config.toml
d_model = 160
n_kv_head = 2
norm = "rmsnorm"
rope_base = 10000.0
qk_norm = true
attn_scale = 0.125
init_std_up = 0.0657
optimizer = "cautious_adamw"
beta2 = 0.95
final_lr_fraction = 0.0
dataset = "wikipedia_en"
MLP neurons of a small language model. Each row is named by its layer, matrix (gate and up: input weights; down: output weights) and neuron, and shows model dimensions 16-143. Each number is 128 + 24 x the weight over its row's rms, rounded and kept within 0 to 255. Numbers have three digits each. A neuron's up and down rows have the sign that makes its largest values positive.
After each neuron's rows, "fires before" lists the tokens most often just after its 100 highest values on Wikipedia text that the model never trained on.

L9.gate285:145137144136116129112092129113112114133157110107101092094123116101138132159132117152114120125118113182120126113072142108143124131154068132159108115090139146158131119105162113151166111118130112148176169138111119117136136136126132100119148162095107146118113114155135134085156136105129147151188149109129125146128100143179087157133150150108178112155102119101133143097113168120166141166089
L9.up285:104112176089176138116107118101163124117106151094133155078119141118104123118152119117104143140112121146131155156150145112146150151133146151112088166124147146108151118105088132105117101115157082141128102162155118107153100130125119083179135098118138158073112129093148125114126138159121098110128109136125100118124151082133134140142113131149142110118140122134122090134084183120126140096126
L9.down285:115118167161114143139144152083141122159150080181111110130143134166129088138100127141150135139121139150138123130123118146114147163107145122115156143097112130125142086175108152141151132123114127129089158137154142114119107145143128144144118169122089106144083098149122172148085086106102130130155132113104115118066133187147129160115193108140128134144107147147148146134147124127147160135123
fires before: "2", "1", "born", "25", "14", "27"

L7.gate56:142123163109140105071142127098129149127128160120140137105099146113161101124125115129109108125134124147111128178121116111159091119132161146116187099130143108136090168154111093175117148128156096145172144151097143129109079135144138124158113107079120140126137091145079131099123056124192113107167150154132110150132141142136134088098114154139129128073181154128150130108122113119147121121130
L7.up56:142074134145144101066176141136126103155153102120110101118105118127120142117151131128132111103117134150189087137134132138105140124087134126117108103117164150171106119132142103100172137083125136101118099143146148153099172102120120156168129136098119143174157116166152090098117122075138139083121146132146138146133099112127149139105110147141147144128108132139133142132120158106134145141127
L7.down56:105108100115128134151120098134157141132119123104163125133129161117163121176160105098099147178154104126105144118124104138054083142094115110151146124114145095169143199116141106134147083130170154118108170154081112138128105140096128121086126123123160144120145147150114187090103152123165091111163153119126131145148205119144133101147157139136130109146113129158112146118132115123155105118119
fires before: " ", "A"

L9.gate200:128141087139102130139150096104134156175152121133141114139148129082144134134130087126129146142129113131099090084111141087099114139115123097162106122122129085108080112088165090171104141117110108154152078176097160104145124089124105119109098138160113070148112111107102106099150087140136118110155139125096115161139132168118144096108122168085146110141186124135151147111159125122170154129146
L9.up200:136125082130107162161127103154128151127184115147099123124132135141113130092115108169115155120132144144113147157169187121114112157108106119134136148123140127171083106102163119168112100102133154118100078113130160134115149093118109106137144107160101124141173105098170121098103120111145139142142142136095123169132154115131119102098111131098105104152146126086115149142186107118157120100119
L9.down200:116129092087120133134116103130128138104118133147124130129106161141166161138113139132128153130097157142112109155135141114128123111126140117094133131144153140126130134136172146115126115127130132139129115128118160118125125141118142101165138143146075128132162126108159100076129109103128133088124164138109105137122255138112132111091080120125139157118164128126137120131141121123156107147128
fires before: "==", "The", "=", "===", "\n", "\n\n"

L4.gate287:100142138117112113158127137131088082118124173092128135122106131102129167159134123130166106100145090114082119108104138131111096094161084156164138104125104135173131095143157093140126094107131141087093146124146130128088113123090144166121121166133152133114114142119153138105117116149103147120086163128114124116122120129117108085085153083107125150077156130097134090099121143145152105099131
L4.up287:129116111101137148150114087125147140093084128126161146106111132133159102121137148116115124108157114134102137122128102122175171130105117118157136087111113139127103129066125102135118128088115112112101134116158156178131135128148143135128154147113131124141156181084137143088111114140083117078110106160125110147094117158101087072144093084154142101135095118161103067124135124141138167163137
L4.down287:173130058133094176060130165125118134122133152155108133112109108128128153167155158140089165110126106157102119142175116095128075140117135141171087136117156116146121130103092134156085126110148109141114126151115105139129126151134105107166089130130118121122136153124106146103127137136120128128158130196076093066134160118108125095147103109086113140102110129129089111151130108117127104127116
fires before: "\n", "\n\n"

L7.gate325:193127128147059105124135100114131067143126122123079088131140149133146130135067108141153118140149136123068119158138138121132121117148163096141122099161092103164102109119149110158138116076116094150128128110129150118140108118085143138107164108133134116138127145164129178120109137146131118095136157088072087109128103128111133095150158120127086129140179180096112118087109125088121120124120
L7.up325:142126129135089148148100130109131131090141094127118167136140108148099153095087116155115096136149134109153177087149158119075153138103104151127152138114126136144109139121097091141086114170140147106085141136116112139136144142107111084166100147108140090135130181119123124105141166137126101129113164138148113159148103106146130094099117158097145101115130119135150102153084121117152137109076
L7.down325:152119109140129160124113115100184181121124143150102172133091122148134165082115104129071096108104126130126138100139111094118156166176109114118130121092150140153113140099156097118125177141123102174106106128089134137119098107132121084122141127130104090131134130133110113118132133140141124123099150145105138143143170137113095134088145139134133107094147115109119112115163097139167142143096
fires before: " ", "\n", " |", " The", "fer", "view"

L7.gate161:119129103136099120114079090106125123114124089084111135124144129120145110111133108127127095119118114150094130109125183099112119121096097123142116141115146097106106115105111090136090092098113109089161098108126086097150111106133135118133132115136137133136102111132089167113119082119130144159144154126076132100142134167147088114100124099142107170128171154112111119147166087141186104131140
L7.up161:076150117104100131120119135145123148132129133168091097104104102145183135110103120113127128144135124126111112097109175136119089137096148109125115128110135109122108113146121152154091098084077175118123106115093155128123145126154118123154142142167134115133111156095131105089132093134111139096138122113169127105104114156155078098119137144083135125106182164119088166130130135107160091125141
L7.down161:083163113119084157137129122182148128131115117133103107121161133165165161181118143142120109167127129126106127111125120096141088149064122079145129150133114094179113105122154102147090093107096122116127096122137145145136154143148106136150151126142121120097128106079128096101123105131114131138144120126146144158126193149124108132085120157127141122104123153135094135129121119154164146136134
fires before: "\n\n", "==", "\n", "The", "===", "A"

L5.gate156:129164106126113134131170117089155155177131144110120151091164092099129125136167115084074098092127106072085114141144129157118121151112153141154083163095091107129123157090155123128118117137140113110168137166118111145096125090117139132138110133144142154086129107148133168157135152152172112124161086108161108164093127124163116082126135141148133117125149140124145082079108104133142108127167
L5.up156:130100111107131141123108192147138153120134099146124158082134131144131139102124103152151151162122112147118130147125173138094118167137153145136152117146126143128108147098127128118093100171105177111085112139103145132175150168197123162119122156085113143125097133111156128100155123106137102144148176143122129131094129133130142176130106116130140124105137152189159142147151150148152160124137
L5.down156:146089146126153153117134153141102145146104114128061116114146135164121134105160116122135168131142101111127116113093155131117107124112129119106102091157117117129080137108160101125132132163126086133109113125078143120126146169154135143157083106066110133120079115088154110082123106124155096140105138154121150151121145125117126180140184118120090096090153112112113136105112127148143149122136
fires before: " a", "born", " an", "\n\n"

L3.gate250:100082162120138110143113088119115095123102157144129116122120098105132151115116109090179111131150151154149126107124118114187152097099081109140120115164135103164098130115122127107081085088112126127144155102108101125123149167098142139114099111155180155087098173141114137106123112143063140131105137137112085163149057119113148081103114145170157092121171123136108152148129136131129127149144
L3.up250:139101090106137094144105113112119122121164132117108153107127146125156159150104163116166125142119131149123127115112127122100130112132129169135150154142096138155181164106149063154106085084094117125101139106126137141118109165149179152134122088165151155085149118142171137092147167122130147120108137128134105123099132143132120120138127132116162073168168146143129106107137163158103108164124
L3.down250:158090089125124176121073141115075123119103158134117135106107150100144170152139166117112153081152117149131084155142140133150116115116110109128132140126163136128115113055112106163114128106121108094134135153121136156133135157139123147146124087142105101112092169108096112117182128134142097106165134096117102098097167160118128137110102120118095095146127101134113105081131133127111118156174
fires before: "\n", "\n\n"

L7.gate34:134116137097161165091132101137147134096162120116122105134151083111120126126135100095177163112100129131126085160137089112120167126060103109134120156135125147123137146122126105125116075133126151118119115080103114131157150106122154106146140135085160136136140098132139198131128098119146093146126177115136117153088117156123140153134134168132118132162110107122122136106127156080108116130093
L7.up34:103127154175106105111101139100118107104134109104093122130140109146120076101167151168161094154126122132122128185132125121132164160116107177134127129104102128164151105158097122134123162111113118097135156108137127115137125135093091131172099095105161142098099093131082133132122122132117114118089154145187157153180122107114097092109105121137159186148110114120134134172101106119121104140179
L7.down34:150108123138116131107093124121097105115121112072127161111131145111125135087144094117141156123117109100116100150139069098145119134106123139102096141175139102138117089101164100091142138121110172087133137096105090149145139158112124143087137136156094146163154093110165088115182147121125146172147124126121094150104177123107121166083065123120102108099114149135134145120117131063134138117105
fires before: " ", " the", " a", " May", " June"

L7.gate313:152082110139096128107168129122095148111134120113108147145149108150135153145119099142115106165128112136104158103125130139127133105127132111109137121097187097113153150107135099122178136094110134124121118139111127133112140126097143174103095113141114111153113136132143126164149121117130162124111146134120130102164052113166137075124091102124127134166114093148122146123118139069119186114124
L7.up313:140153116146081125145129159147142096142128103102117121169138099164093152184139182111125103113119149079084123103143117114135116135108160125179061127131152099140143161093140139091111134114145101121155115104129110142111109160139152098134144146115143139119117101108131104132141127157152163125110156159123148135135176126113122120083107116091149143131134124119117117160087165144155159091123
L7.down313:135098088154118116119062148109088139139154141131142170159119138121140122130096139088100125137142148149141100140132139138104131141094124109114153097124123096114162126106108182120153109126071135117117105120104104126117117146113160148103166208146147124182187113150094153139120127120140129144084148098122099133119133168102093163133160148139082135130107145123149127100116090128139136135109
fires before: ".", ",", " to", " on", " by", " in"

L4.gate422:110106098132111104113132138111163164142084085142144137130131110116147096117141131135052113109099139121151077108126131153121122108114148147114110131148138147089123107149129147138142124156105156118130094126126171101142072147104136092159140119133115104127118170145116145132149123155153114142072162090132121149132090142170102117121141115159135165174111144140143123151127117159156169146125
L4.up422:123169099098120139143131152149156147146111168147184106122137145110157097142161119106083102129121144128168127131115140144140169168126122129090135120083107147088119095120102161151109123112081145096161137074157114113151094144139129107126123122163090098150101186096146142135106133129122130120152173094150151108141094101160126097103141128110149136132155155124168173130148102134114151145133
L4.down422:125127122137141110162141120158092168085137104104149136114132162085199145153093135155128157111135130097164121144115113143096139114113120122099128109140123123067130113124145152142133163123140127148103113088160101151079174146142114142127109146148151153110115132102151146133133107113097127098114164125120110121138167141147157130128114170153110128109091111145133124129100097102090110131098
fires before: ",", ".", " of", " and", " in", " to"

L7.gate108:139109075098113138145117106171096137149185119098098086110151132112112136096122074170104131131163075084147100072125143154131132132142120119114120166160119101092118100105144109151139162081104141117112133111127117136138132143145061131109118136134143158137105141139141160120111109148102131130113161125127138118086133113153118146139122159131108144112118172112149139158155109176163162132125
L7.up108:097111105082089163109131123152122117098119158112141146134071116147124176120143098129159159099129091143152146172146182124132180104140157097106102106120108141147160097152119139160150115127107147144108163140083108135126122118143111105125109131182145093147123102082148133094122120115109140155165168124084135069115130100115096117101142152143127133134147102116142059103138098152131115105137
L7.down108:111132098131116176101083153125112136118170131127100122105145127169145167161154091150134170104148155176140132152161132113122145095113140124099163104131156108187138127109141120127146171141143125124084168104135101156118145090143111127112110097146124092166122163127129125121131085142143123104133133155101114127094191142146145134121095144111131128133095135140126118069123083167151135124113
fires before: "\n", "\n\n", ".", "ation"

L9.gate386:129106150133076105154144108131148134101144077150101142080109110158138170167167123141111126159128122134105093129118099108138114134082103149139119176133114156147106105092151124146149140111086120135141112116154124143154134124151069097148142119128099091135124123080127096118155106143143121121118084135128124165120147116093126103126101111096116170170118114143121137087138105154156144150154
L9.up386:163167139096143105122135129097106112138087130136112138097128139154154092123116119072096138102128158113083122111193136133124143112085077127155107082081142106184130139151151142085103135157106102117137085132141121086096120132148124107105155154152105116131106149142147124103120107107147117136135102158136133177124107090143108111122134140136081102140128134145177122111134069134133112159133
L9.down386:150165106143100125133132104162124092139130135134141148135111122111126132152141112145093134112123126134112046139083089122110165156112122125138104137165119151157155116091175133106071135154111159142140097104099150123090151134137088122153133112073070103145171153147119138091180109114117120140114144097131144137105186138094110143112101138135158124108079154129099117113147150105111121145130
fires before: " ", " Me", " October"

L5.gate420:172106095159077167113097119095110123105128134110128149110111110181163140115145143137134126140100113170136143120151160096142119123092128132165093127138174118156109142096156076143104117110127113144123103152100093140132147097114129145129131137193131151134146177134132101117130117130128141120103104135126122123097110142124088089120125092100123138141127129102128157146160148102137114151147
L5.up420:115077117109107167144098125146097150140108138149144091142154144148183149127135140121123135096155103170115143094149143146160115115145133143142105130163115093091137145106107138135167112081094128157128110129141164166090071151137151102113122152147153101133116137125117138137105130105159123110108165124107134102143113155135126152072111125133153130167099170104111141133155094118152086185136
L5.down420:108137071086104118103083145126094117149116125123085129114099117092141177145117121099089110087149118160115098067103152139136121148108159111121152123103123120123140109114107101137121120111104132117140116144090153082121125106144136111152112130138070080122141104115138109058147086115157142114122160121141115125120190127138116131081050123131118136108159151090152110129143124123128135130160
fires before: "\n", "\n\n"

L3.gate171:107109107179088139132168135085100112145141144140105104147144094145119136103133074151097116147156160135141142147163111129135121123153140115111130134126123144171142170144106158137134100130096097146155153157118177163116118123146109131098102173113136138155150152105157137128116106187130136136080102093145162126132163087119151125103123128158133153152130156148102137122127110161199114148140
L3.up171:140137118167109133102143088126081106112120093119148151127091133117140165140141114126088110140170092109160143133084124155103139158118127145097114115111098116153102177123130132122125123112134101156161124112098165169087129132165138152103129130112118141123147148082106141138094109116165132134119155092118119120128150126097177123206135110111137129098114139163136099144186149162132106143098
L3.down171:108134086160150142103112140134101097116108128112138067099154161150144135116134143129152115124186143129149146100141181130124127171104125108135082091122130146091162103109092144139113138151131135109137137137141128135139126105112121113172153140158117075124113105131112084113124068089155110132142138132132132085103188141085106114135144146102082126121091142124123130144121105134158118127123
fires before: "\n\n", "her", " The", "ial", "ier"

L4.gate196:144132157117135121112150115065156134124156163131097106153152125109149162120145131140079141092131111073125047122136147133117127105139114126152135169124134119088108141153175129151110105148134173143094126181158117131134119125116164136134120137133117135123125143099080152145129149125168103133160158142107135160104094102089097118157105132076112160096112113152114165141116169107151129146123
L4.up196:098130100112115130121161139105155119161124110146158167121141128157118141093147132126102158188112101124142148098124181109108145143113160122136142160096159111125108120125126153146116122130158148120130143149120162125163180108184153164107122126093125132131170188186124131157115135106134123099110136097149094124101146100132153158120121151172137083175149123124171149134146157112131129100120
L4.down196:123100137129158087092112160127132111121095129159137099097103099113132141099120138141147149127158131104106070130109125148137100137137132105110125168135101123107127118101121129129137125150151109106102134121127167114161154172126153134138141130155135132134135078150131129118108140132216139121108142127117134111065118142132124114116149154135111115160165133100120146053152130181095134109118
fires before: " a", " an", " the", "el"

L4.gate366:085097135121064140123117136061119063120117112138117149113128143105120134121127119100138099139115126101126102089131150192125139097097118113095112113077166158141148126085130103116149073119079154139123158124109176114092125148118125111109084146164105106106126162138107134133150082122177133140091127111076112136111125118121094119116131117111110087121105120158122142137140133097116146155131
L4.up366:158091119117142177078088120110157147157131173159137132093126117122142131146185110111113134123180123136169097158143128106155135154126156117129117104154118127118134163178135090117147120120138141080146134144112118157162170124121133143108122103137111173104124124102108124084084150139142079117128179103146116098089141112135112153099097131122140113118154176109133142148141157148130140149141
L4.down366:159126065134136099132116171154116115143106124125116112133146134170120128128112165138109143122112146105104125124166157144107109108075122157157152130165165101105155136114128159133115134114096107152111139142148092121146131164139101130128143119126115126141122114142111102164081148092150179140152153136143107107131209148158132144131094159139095145159111162156075114109121076111155118130146
fires before: "\n", "\n\n"

L3.gate405:163132116105168170098129121126121095105081155111100118100167148103128093142143128109120134130132105139132147128158083097097156113131127187122084162119105148129161144117099117116113109108104116144127154131167141142153163157110108135127151171138120130102135095141132149130175089148151151079152152107097147141133140131167155125112178102121139146128125127085150114121121153133134181136136
L3.up405:154120139127120150143141146099107083108106133108160095133120121142147123176115127097150084146135132133126128172151101129179156103117125144113087138106125119139159128173168143108131099086138141155126119157142155109124139149146141150120110103148167130126078165102101135086113082103130139147121142101077110103113142090120113137103140135120107108112127158092111116155138161142121149162162
L3.down405:114160110139137163112096118104108093116122126142130110085149106169108119116129168128150147099123080129143098113098100146107119089133109154099151134087120164110148160115136110137147168094100140151107117139192125128139133111140145135149137155170110183088126124115133141098132162138135136067151169170094115176131166134106118099078121156122110155158109117121106117097107152099108100118156
fires before: "0", "3", "2", "1", "6"

L7.gate374:095089147105147123154146131121132090145098144106141149108123122104105116135127122113096116115149102104123111107127144119094123153127117119141081128090126144160146110123118140102116084083082166163080158134087158109110077187139117102172113152169130107162146117163131146104127109164186123116138129121110135148099081141100129110130096140139099131115135134113169111105136158121117117132106
L7.up374:184106119148166159125133138142123112149144079123159149136089097161148159131144124116109124081149148167073101120125111104149105150124095169127114119102145178117144141116099106166164160123160141185110099139110143125158127152127167104137134114124132134110147108111115132142127175097101132104110118174118105158148093169134135150097159159127115187082108151121123124097135129111099136131120
L7.down374:160170127114151152156129151160120133150133087114113189096113111069141170145182164099124113124090119126128120089111127099131141135139132128110131113146112148105089134083100121134163158150147104173131105082142135139139158131129097108115118111153139096110120143135140094117137132085153118150128120145105087105117204136147156156114081124143128128097132116112131127130107084122103132112137
fires before: "\n", "pp", "\n\n", "ther", "x", "ved"

L9.gate374:134090129112125168137149144163125095169128077154112115121161121137141139138135144103155154133127137143112088126158140149118086165088102152139125117102167143136111070119111113156111143108110153137155096176088128112113100120100133149129149136181130170111155141140099110085122141155114121115113171140080087159122143139145100122136125128109131100106178141134079150147145094148151119127107
L9.up374:094087139129152125123089101148120176132143128117134166138125147105150165167126124142126132153123133134134091113157152129174150126131143118106159086136166117126093098100126132129152122074141119148111119187100093157139136127079163155115148148134132144166139140136112089103138099098154140079112127141119103144183118160145153113117120166112141137129136132109100134133179156101153163148110
L9.down374:129168120141134097162124093159124121125121128064049141106109132116141104135131107123148141149140153117134129175146150111142156122110124098131130131143091145134109118126171135149120108107135141132138150136141142135139131097126113098130130087140079111144154120137128098126125118097124136156076150130123133096128255138146115130095083116154122127117095118105122128093143129085139124119101
fires before: "\n", "\n\n"

L7.gate440:114138102146081142109131117116143146152128134112126145112122116118096146154122123110101148090135113086112148120176120077100105116128072116132111115126145131141095120139072125183099110132119147116177117143122144101099148109132116146118147154139135140125097097142155119110118113115104134190142093128140124125125105185129131119146101141143162128148131124132191121089118152099127159122093
L7.up440:127168115148112098139115149133144111089112127109116139122135111118137157174112148148121137092128096132134142125159108066171125111108117122141140131144119104137153072162090163140115112119105111116167119155105139098142117131107048164149141170099131155120100136129107124107107151140095126128100162135145154125128145122144157125156101137172198106145111164117131101131125085089121154102168
L7.down440:134129128095126133130094166145121153098131169147107088159111130152110112094130149159135142140143177178161119122115131088101117152137197168130126124117149149140146128120091131076137113120137155126105138124157125135133084148163145147130144167113113124143134167136115143113113123161129154068116134142115134170161147093159138127145147132123103105133097088108074131097113123101164145126128
fires before: ".", ",", " and", " the", " th", " "

L5.gate177:080096136147143075133159157075157107163134132123141123108140116131117082097155124150131148120127120124120119129112114134109140152145089137158149139119113148113078170121124129119146108101143117123119118158169149145124135139143118118125115155104172136115125158132120128111131096162161139138144129079159175146156073139125124135099124112137124129097145123152121117109152143134161200139185
L5.up177:147175125121137161100152190119163143124137131135138120138159136077141122100105116088111134111116082111111106122150112142129078131157124123127159155086159103104104151112149107155105135165168111117138113126102129154112123188156100101118095150136152139157081091181118190163134164110144100154110139132130139127094124142156115157112145124085132114145150123095130120114127110130090119086123
L5.down177:121132081124136135119116133102174137119099133121119082089149074125130168140158167138118124142183107085100154121146137114112103195134150138171105089179121143076097117093121104100133136117103094139101097120151129165110124120136120146123128130153109152161138166147120131113100138146156130106098104155149172137135157146153105157112142129102122142073128124099134094140161124102148148138124
fires before: " a", " an", " the", "\n\n"

L9.gate368:127102122098154132132162105119166116140111138127103114089104099125143117116098160080151178124157108095122122137125143152114146121074105137125117136084131112079158135148148079127083095141173101098167143137116140122164135162148107111109116123166121128157126114103172108130116161167149151130091137128141116135131150138137128139171097146086077153125129110143161143144185101127098135131164
L9.up368:086146111098102118153122147080100078136128114127139153087086167182177087107148135147129119103134103108160109116129156134157133125116089145153153135120132081126085142073093164134109117155122102125125124117113096129161128153146135139154099113152099151094111133125126184151180119132155171117120118146133113137119146104159129125147118142150154096120131096163143083142136155171129130157126
L9.down368:143118139159133086105135103163133115144119136190137093136134134108112126109135112128132144114089150145163136143177069157092150113085094108137098164117150108162148147154138117130129115122106143125116129123127115128130155080153126105081150121097084131140105136110089149125138133123116159133106133115159149136123169156123163143091092102135119138122120079139115107129078120108127112151129
fires before: " ", "\n", "ry", "ration", " S"

L9.gate430:137153109121084143133091078090140131167115136103101119140150145139168109158145122127068102110150113126120135147112095094162137098125156142122147091140129091145133159143145112126102122103093125135132092146114120130122134098168170100129114175143135153134124106110126155089145097115160146155150106092091084174164098159112119109095125155155121140123112142140157105095146119137165151144154
L9.up430:154118115147132116165102149131113139115153149149103141133131179115111149099108144081098085157117152147095140130110113088100140159086111128120123106118107158080083126142124159115138149144114113118119126136117112147152137157103124096141164089174129134156147117165141088081111103115141149100153175130166111155147144158133090151096130152102170078116107107082132141113111147140153109127160
L9.down430:133122150121091104149104108150146147095144110164178088117099107111109150129117154144128128137070179099153177136099115112110143125113104107105135140114163100114114129101171113135115146133115113111108127104145131107147144107128103123174096087095095080153149176143120138116121098121092128134104139119122126131137235136133104124090130143116148130118130143155087106086124132146137132106147
fires before: " ", " C", " October"

L7.gate39:133121117157105119096117159125125112150105111141089113144140125115143154114099112113087120123163121098055132113099109146108123112128124121152131153129163100111130156097118127123150120106086126134129139078115159138072144164133099115096093110135140078139114145118099170151113103132132120116144128138141127118172103164050111096091150141125128163153172104143155106133147126096212102146139
L7.up39:169159148166096125093150109109144083131175109151130112141133128152138132141129083090107161130150108104125158121125086102156152144106125108143149138158136081126131120134129139119159125156137089115124154139098124154120144148110111146133156126127149103154118090097124144163114144158098118123134163154145151133148104136134107126142155131119134091117129098129132163125099133066126156088140
L7.down39:120135107159100105135135123187087156131180128122112138115092138104155099169103122173159123148130179098124153134114112133072111123165137099136104107150125115124143152133148151156104115130094135178123110125118110162073147164111141118162162136126149163115153126140087184132114124157086128133091147119148196107140126119124096144121102140141155110114111081119105119114142099091137090121123
fires before: " by", " in", " on", " to", ".", " and"

L7.gate292:122120068092143133102115112136158143167113140146157114136091099137120166140120151140180091126147147102139175105138106115089103096157123148151143135070125112101160141105111115155141087119111128126098110131141100109148140142117124143108097119100146137100128129077120172104119139076141122145124153129152104134131104144169130112163136173161147127099147098145137108150156127113118106109116
L7.up292:150167105180091118142126098082085142154144114123122145112102135131112078104155155122125151090142106154139155163160124107112098104091107123152129110126137110118111087094129130123093163146097090156106115150114138141138118140151119149170101089156104125129121123122072101164127085158115145153112121132126124138098116135147152102130122132116133159140110142120147148164131108132156100161112
L7.down292:142102127129136184087121099157119092126068159148124165121151105148103164069109135132119129159129183112128109158125124120116102163100135148141130143097144107107163128112141083107181137151155137092100101132099058115124133133119162108133091108112116132167124119112114130097129151123134138123106110161107159172157156110102139109140126138119133151121122115140106089149114097147116146126125
fires before: " ", "\n"

L3.gate57:106118099144104131126109146132104140173111126141154145110094107116101121113158081154134147108154112125164105081123123121111109095087176093134141151121177124117116064154108134111121133130112125115144085160159154163093109114117161128121110146137123141102128122105136101120100116147127115136143170169150157111138136143155159153126135123209076143139121114092105089132129087115146135146138
L3.up57:140138126110119176141121137103126125107124093110144118115098109129135185132155140113155180143106100134116188149143161110132139114159166129140139134117153109149086122136100132144032146123097127126100091098137116114103116133102109124133105168116127129118132120101142135080127125126150117145092142121122153158173133121145112152162133168154084157156164123115095129136164114099123116184150
L3.down57:063144089105126114093102121115124166120085143137144151118137116140136115108126147138149132102147132143122109122128134142113101122112128090126150096165103138097177128107110107146153139100123119119124131116105083104135137102156109132153103099141085125111135125096131109127160145132134109108105138183128166144154229118102151122113096118159111117150145138096121121149135133105082142121153
fires before: "\n", " ", " S", "\n\n", " G"

L3.gate231:111147095133112135179142103151100127175129139145126119116127108122114098142136085133125086103132135107103123148118114114130132142176100175138081098159096089164108167115134135155129140125128082110164108144125098144124099117121136148135098102160144114151145138157104160144138099148171122138115100092112098127146132106099160137158141121129150101108149181080156155130125123130154134161166
L3.up231:162096115141134144116095119127104102145136122133124164150106130158135127138182129152132091113152109128154177143114145129132159110128086109124128105126145153120117102109120144111148116073132111146127135098141185133153094113105127127132138102225125120091144195127156172099098124159167152123116126131112121110131131135112155127106143135131141086125136145138166091161126119145094135132113
L3.down231:089086107143184127091107118130133154127077130151128162126163124128108109111103131112095143098089112119119078107137159131162132120179159111125157125104135116135120146148103108152180122086121142086161078153077163134081122113094152134186169118168164125131120125089139108150138126120144150105113169077158144137134149143151115117157103127076123126144119106126154118150139113083141152139130
fires before: ".", "ive", "ement", "er", "ing", "her"

L9.gate2:147148125091128154127096145128135115092118122142100158119142135094156109132111129117101129113190136138146104092126122139162137147132092168123161111127141096143137112072148142129130103120157073131093116161134119150157108111126152140161129117172133183134098138126116146100091114106133158089141108141135102149104123141119128100136130136101127089093141104070149156112132105128129119152136
L9.up2:139124109110133107117097145124122155121142158140160160138124091174139120115129126167148102156132135141100126113106116119118120144122122148145083104159147140130133099101153114123162112139055138153129112090125099132083120101140107111102129144124093164149164096162101152156126086095106111136126135117110119115151147153100108178136129145151118131118085144143088096092157120130094114154094
L9.down2:143169166139117124134135110145094112151094129104105108124120150141083160140149158094128115137150094140093142159152124118173090122143115117108133181068127167108089072125145091141152168148160143142135161117137128105114129114111147123136116125116151106096148132144159115110115106103177104177111173121117152122133139139119160146046169130151123120148148138113118131140136151144122133137132
fires before: "T", "\n\n", ")", " He", " –", "\n"

L7.gate303:139136098160111163154118127149129178123111143146096122157145112113122138161195132138100141174132179145130089141149114125155162108134105121163157124124127154095123119103105110140187084140124066145124114158117108095134103127113124107105151082148172148132093142113151098136084083113115138122100121131089115134123119109147158162152096137157134157182141162114137147097140101100145145118108
L7.up303:134144126148146157118138126127121115169115128164121159165158133129110123127097129162146139130126122147122114149136141141147118101146118124111136095111157085114164131120067114132136095106119115109163102131144114166163148115122109135132128146126135139096110120184128118138113166130079119091183117104073117133144136104179110069129156104099098083126117172134120178136090145092121156098093
L7.down303:132160116106121102125121100153104164118152118098110081111122114148112145160109120104159127164160121104139120095085127129139147177110155124152099111166150122132110107144123121144145176139117140185099145131174138156112154085142127124112180141124099089129075159139114103132128130130164139150104186136100070159123136116154148134146123140117135134135111095161115130152119129157159148137116
fires before: ",", ".", " the", "18", " and"

L9.gate193:118101119156116108091117134096145142154132126101141104097130132109125117161158138085116080126106147139120121135088133147145081104137125153115130090094133087161136122128133139100128141105130130117109104118106097134123131060156103121074103163142120114131156094167096133139126101085171170114134139096123129115121134113100111110104125153139141117103114088101129134149100055133116130168140
L9.up193:148157171147140102109098114136152164126130135125084145151120143161144099155139126095134142111129146139155099107156116083127158133184092089127113139128082129126148142124160097120083128116153129084123125135140132144116166161065126162133173139112123104146144089101141156141176188124144141147136128077100095136142155121145116168152132144128131142151110134151127190116131144107106083147119
L9.down193:106167115126135072128133167136116163154128133081115142107114165129147155116099096151149114122103129163159122131124109141081117122123100135155086123188138137083120140099116170119138136140132084131107156119112135148107130078108168144098126126115145155130153181152102113124148145151091124154125140138104141128125242152126132141113095131133120114156144130130133126109153150134127118130151
fires before: " ", " |", "ing", ":", "ant"

L3.gate339:110168145138117170117098136073180083091118159144094124142093110146177177130152104111148139147140085156105129132125103105149134136132071098148112101142138107122098177116116100107135112099117134153130128098113120138111096157118123154141136165151160155110159107138133142101158113144104124131112109163163115162095097168131140140153135123129139147133101107105151133162143129149131121093138
L3.up339:078115151149108113126144120128156159100124147145166139141107145149141118096166108106142097114112157161135179138143114157106093115122182109142131093113099163103161077106100130119141143096116162084119128097141120120148126139132121132165126118142104155118155107119097118131146116155120160128086114125089120115161109138164108105082100096136165198151108141126143137145125091149130138160132
L3.down339:106101157110116143153105149151141125140072106071153172157107090090140130116168112130123091105122176136114165118156134127096116100128099107117153106146116090121117113124092139141126130104129132120125115111136166119132134103138145127109077098136095124116129153147114116103140110154139071137120107098149152110129141117107116097121087077117157105126137110130106115095167140166094117099125
fires before: "\n", "\n\n"